config.yaml
n_layer: 17
d_model: 384
n_kv_head: 12
head_dim: 32
bias: "qkv"
tie_embeddings: true
init: "normal"
init_std_up: 0.0196
optimizer: "muon_variant"
lr_head: 0.00595
final_lr_fraction: 0.0
train_tokens: 395200000
MLP neurons of a small language model. Each row is named by its layer, matrix (up: input weights) and neuron, and shows model dimensions 128-255. Each number is 500 + 25 x the weight over its row's rms, rounded and kept within 0 to 999. Numbers have three digits each.
A block is one neuron, or neurons of one layer that tend to fire together. After each block is what it responds to, as a language model described it from the Wikipedia text at the highest values.

L13.up634:522489528504505550463541551497519505519486463476499489480492500505479478491520496495492502436511483489509498523484481514504494502544440508485503493512494540498485491516460503511460468451523530477475537456496490506455521482489490540466456510501546473518479487492502535521512523494491513459528490497506545501451522497532485469479502537494518579530443474513498505499480495490511489467480
Responds to: Digits and en dashes inside numeric table cells, chiefly football scorelines like 2–0, 3–0, 4–1, plus stats columns and occasional words like over.

L12.up190:497539489504537520508476538510484490503508490524487506506466454497485514498528497539495504504507512504524493528522496507542506537492480495475451481488484488514494536529519499516490561504535513486521479492473526496507516509523500524511536513508474508485466440557503478501549510498515521515474473474475487451492527464502545480503465531490487490513535516482500484500520528559544461465513
L12.up348:487530498481512469506537508531455539535500546522514485465484450485503522500498501508509496489495507515461477498522462461495537507451430488475487483491507520494478504512445530464555487488556498514468507515585453498547470492545486483491495517517512454475500464529539500488488505509471529518524468495497532460503499495498469521509443487506482516525448503498500489502496517511499491486510
L12.up367:495500488486569554512464495463471479525492516520500502491497476502507438497520481555500536555479476518526483539519486510474484535518454542486496465492478510480474493445515493508504494471519495501485517515462480509529517500538525497530502482503484498490474496510510514538498500493508509478516422464496475478544514525435514467507541520502514541530492542497512453462489518488487476469524
L12.up437:504510444493476521467436452519531463521495538489496496517499508518505486526479453500495534506505515544492504511526543450481482470493487519476469508516553520482489485506509492445471487509492486453435516533508495454528468498489524466487522518504508494530458476456519534512480485491492476545500521465527490504521498537501469488470521507524490452481500469511565505461472496476509498502502
L12.up1254:495535470479506536494500513485468479518492497463492496471470478493469551510487503485480480504492457509485488530488488476482503465496531477532526465507480517545510479500451490489486522498523547481540540525481556486527468491504496494486523428486482540507530440532535502484496440484499512524479480474542494463501528479524475489457500489448501479503479545467505502474497469503522526478522
L12.up1281:448485452461518502510498511529478458512522495477517423543502522561517522466511508529494551510535464507483501500516483465521472467516462499466511498498492485525480505504496495536482498526521528516541526512456491528491487513494476498476490458527496519485543530470504523520514496511496507551509466519463490505546511498516485519496534491514482533485474530500507492477505524479474492537523
L12.up1402:478520496490491533542489466594509451525526519456547465530517501563480502513525517491483520500485505517492531504503511538543444482502456487517495474441490468485488491484483500497494500534491447503514529508501503510520489527498476505487513545450507483469480471475459507483480485502445483519507420518504494486490505537469468507514518507508518501479511509494503464485510533513496504471509
L12.up1415:487508481530512479451479502495479489508507533503455506457519518471487485546486518543523494544514521507500495511496472493460503498509459541485473455556508532507490519498477510488512466483519504496483487539446496509521509470503483519542504516529490513542499511473496491484437480505503475501512504506499503496530458518520489499511500511492501484493472475507509450511514480470489483458487
Responds to: Separators or spaces just before a second number in sports stats tables, such as score dashes (0–1, 25–20) and goal-count cells after appearances.

L11.up64:540502501496515503507518480492488473544473485477523473487446485462465522457527511496484490496574498483530476490529491460527447478439483527448539526534462515495479494519505516514489472523486497494494499539501510492524475490494505507546487508525513539459463509533519466474528547520501497526546508516512478476484479463524492506488492527472519484479530471496524474478480493483482504514497
L11.up264:529535465507529506495485523518497506509498570510496509488522484527503456525534491492488508515470532500494475494502482499447490517513530513495510508482524496519476494512459486473499494490520484485480528482484500526516486480508483482492500515484489463480503503515459472523472513487508536474500502502494521535542472515510505503525460476490521514523463507438467443503491491497521502478452
L11.up414:497475454475497485503510470534507462552512531476480510489488501478501496496510458516515441526536453453501495477521495511477478532502519504470518534460517514501502475454514530510470479500533505501509537538541489487487531507520484527481485518499508499479515480529494452488525515481466482505526517472473495498473536537468476501521505507548446506522474518561550513517496482524472540506538
L11.up559:520523474498535538510528475483510471518503527485487528505473509502484531500482460459538484496484495461507524498479471509537465480478474492426481474513480499546481445478529533503515506544521425526533490493454481526502485502521513552445511510491470468462504472498509489496469506447464549497502478532489464510487507548541505491513487545505519482513530516466497469463451493517507498521480
L11.up939:482524504441458498514451478468455494493476477497485518486509470505514503511515535531482517530524511462548521511486468510456443446541504523519530515522491444505471476525496486496519446547511527510522503557540500498532503465496493476489528457494495529500510503471471555544530531517474513475494498453546468500493493508560491462484492498523465506557484514547476496520476511519503512476531
L11.up1078:493478482518543485492502507465450440524454481442524477513510506523483474496467494496461492524496483513475478467494475511513499537496481551473442486495501546515525533502473530513477487508504494504511538470554562509526517502511507518500524457476510454486517474505509473542509507470540501522500516515467485459538473471493497497460500525514506514457516503514546479536497482517455516490493
L11.up1270:511521482482564546491489489518541470471537527496547505491513501510473525501510475472495482510495499520505529512541504460516511479496516489471507485490530494550481531500542488548464523535480429478536478461449523492520525513488519528508471492497501504479480473454488525475520519497523485526502497519463494521515483488507514452501480467523482479529470529488447439483498504463544513497498
L11.up1409:507518475487499490477492482536536467505473503475534482503516457468492501487481503510530461506512484513519526497520496481435495525448513473475491511491479494466514494506521477503452506507494496535498512487491517476509479471510485528545487507471493508460512513489521507482523480563522535480494506551501529528545488532521526514483513483524469463528536549486459530490542496519489485498509
Responds to: Dash or space between two numbers in sports scores and stat tables, as in 2–0, 3–1, 2 - 2, plus some ordinals like second round.

L11.up396:517518494525496506497495447494483551514500484506562516529501526452515507505480518489482481489480479524465484495500484489514512465525482510494500521487485506467524524562465525505507491534545470521477463530495486502477486466530476516498500505520554490474502519514483545511520494522459512475529505471477510479494536541492478488485503510468458511491491474520482487488527553470488503535479
L11.up768:436521465517493537508488525529503517515518487486482555498502464502505490506528504477498493465521542493554536469535467508522523473475553537512526510541450530472557533526474541470505491492499508511516444468482462488478500485488469488483538509460509503472515492500442498492495485534421488472501476475432449531502516556487488541497493502507498509484484503477494496508526510474475497526509
L11.up847:447484462521501497484519487476502494543472480514501483482456499488490476470493456490462515475467516524497514457527483492495494486495507469495477483492474532452499534527439504442510539495539497507467554521517499454480469518541464518494483523477538465547531537523521550524506512512490458490508508498523523493483532507515499440501498494491512514468483459498495464503498503520509501565492
L11.up883:484564465520490544493509474474525564521558501502494478501479551522515508474500468498540500480532513497487498484474511490497475485432483520472517514524480539487530518538512486522493486419496453534458479510503499484491465556510473535457497508481517501476523478458491513537487547478497496481540508491495508525431526565534441502515512496509457491502510502509489490488520524459502520494541
L11.up1016:537517478535505453482557511467517489520493482499488485499509523511463475509452530561499488496498543486484537477487529558548485489490527496508536488490485485514516535533497515539539507491515486459503533486487533475480520484529533527469463527516537439514462488438484481544477494514509468492513508472520505470499489502501492486494520518532565502521504509541463470540499508469519509504475
L11.up1048:529514520466478547493553510509544480493503448499542514540470475477521526510507485494470522528490494520516479497470493475490506495531484535505543491533521527474527523492562501507489510469508482479482504517522513466459503504504526471489511505485514533487539511518534528509512497493479487527523482482514493490487474507484511479456495506504446484484508481500511510491557515458514491535507
L11.up1165:504509496488520486496496459532517481465521519507519508529511511450511450505511486462516515439504449464529492473512527501511519493481489469452486511521527556482511535523510495523515493516476488451529515516570489488494459471465455507488469501521484512502511525492566515484465491536526511472492547449494497477487472499472535485519459501515527491466497527537498492478490518470515550490526
L11.up1232:498533494461476546487509470510500520513535489454525468509543496500489479489522455505495502495490515514539510501486520499502534500493461511522484508503515471517499483527532512482495483505525528492477572463422477486516480479514549480530487468499547502488478497511504519488514529497461519493489547479502504524481511494511475504474501520532508497505514495539475499487511526519464518468509
Responds to: Fires on the token that begins a place name or a number after a comma, "in", or a table bar, e.g. New (York), North (Carolina), and the space before 120.6025°W or 19,779.

L13.up588:492526478509510460498479496467527511509522507456496492499487499494506505463479463478542509472454489473464504503519503522522489533477471512483478492498487527474513537510497480534516505513536557487475497493536586482525512527509534499488495494550436493521483470500513549503506520499511450521470503462544514495478501550515487493553477457513491472512483526489516493483427526505514516480468
Responds to: Space, dollar sign or opening bracket just before a number in stat-heavy text like tables, census figures and sports stats, e.g. "was $45,313", "| 17 |", "averaged 19.7".

L12.up130:518540452456514466469510547528488488513527447510476509477482519487525494523524517509467506440496511525488589533494533528505507548477512489494493460497531524525506464460531466535521518474513505510449547477524477491504510542485521535502477514482524466483490502533524502512517549544521517507501471493491471518522442533532502481493489522510460466499450480507486479522512503443511492505560
L12.up174:502516492495542514464497472483535521481498506517553509546508481532460453514521490480476477472505483467509503494464530472494478498460505509518543518529465491457484494476485489473508475486516487499507546516543533507487519503472510449483513502501511517535505476458491500504480511494551523521493503481483489519469464523446504486461489527497440465491479529447545532506511477448488508528506
L12.up434:488497495493500495477491477448487501497521469501494492451511473506461487553499481486496506462495521531486525483473531469510484521519452492481487473555505517511506498508486483511534523469505516457500522513544489491459500516502524512529526496507535493503486487478512507487473520544570474503498500462503516494503466505484498484480521504521477461461458510481511472526519524483503488498538
L12.up707:510531490503487511457527481504468501512525522484501498516498490496488522493457436502539558454486503514565502507519480446522508511495455584497521552501473521487480497525501535494498549495514492495466498510501513485449497500528553494465490477496510500527509460518507508507482543479473507549483487439507488466473549485514496508496482510500447525478471507497504483512538521463499500526502
L12.up787:491525496480485496504538463465533509525519515503450518539508536517438479482478470512572493517493502522504513529478496463540530475552498551515541540537503494535489513506520518465526452518499526506457537500483497509462460483542500513502525488521535490480429473477472461451520512505476495529561477486456542489527479504499511471553507494546494515465465500519510483509517467488533471505536
L12.up970:491479531504468506500508489476525487479479506507474460484556524471466476477511481512519565420530497467476479539482467484504489499486537482481550509546498544515458489490522511471517554468468499505524524504530486504481509523545497507483501502428519498505469484498529488508514493533501511472486493418486522523494495483492474497522479535481467502499510532515467517513499493482518511482484
L12.up1448:511500525530505506461534488479512477470487466485503489505504503489474490495509496504492492458517536482551489520510490479493502505486522546493543494512508471469520501479507492468532492489501499475510553501533494479473527503509511521500516504532523506517474512463489442494507558536514552510507486478489493503500496563490509478555465525461502486468464506512518524560551483507513487475517
L12.up1526:514483487488488514510535463519510486528477497494526479461533479486480518514510511564538457490480495475510516449483522542499467491503463520508526493480489516496516518506504480497523513492506440504497511504495522498489520490477533535515511510510513515503512468504494518517505485517509476511555482469524491493487506493514459501510505547473512522462455484489531489489528517501474478513522
Responds to: Space, comma or first digit where a number begins after "over", "more than", "approximately", "a total of", e.g. counts, sales, areas, table stats.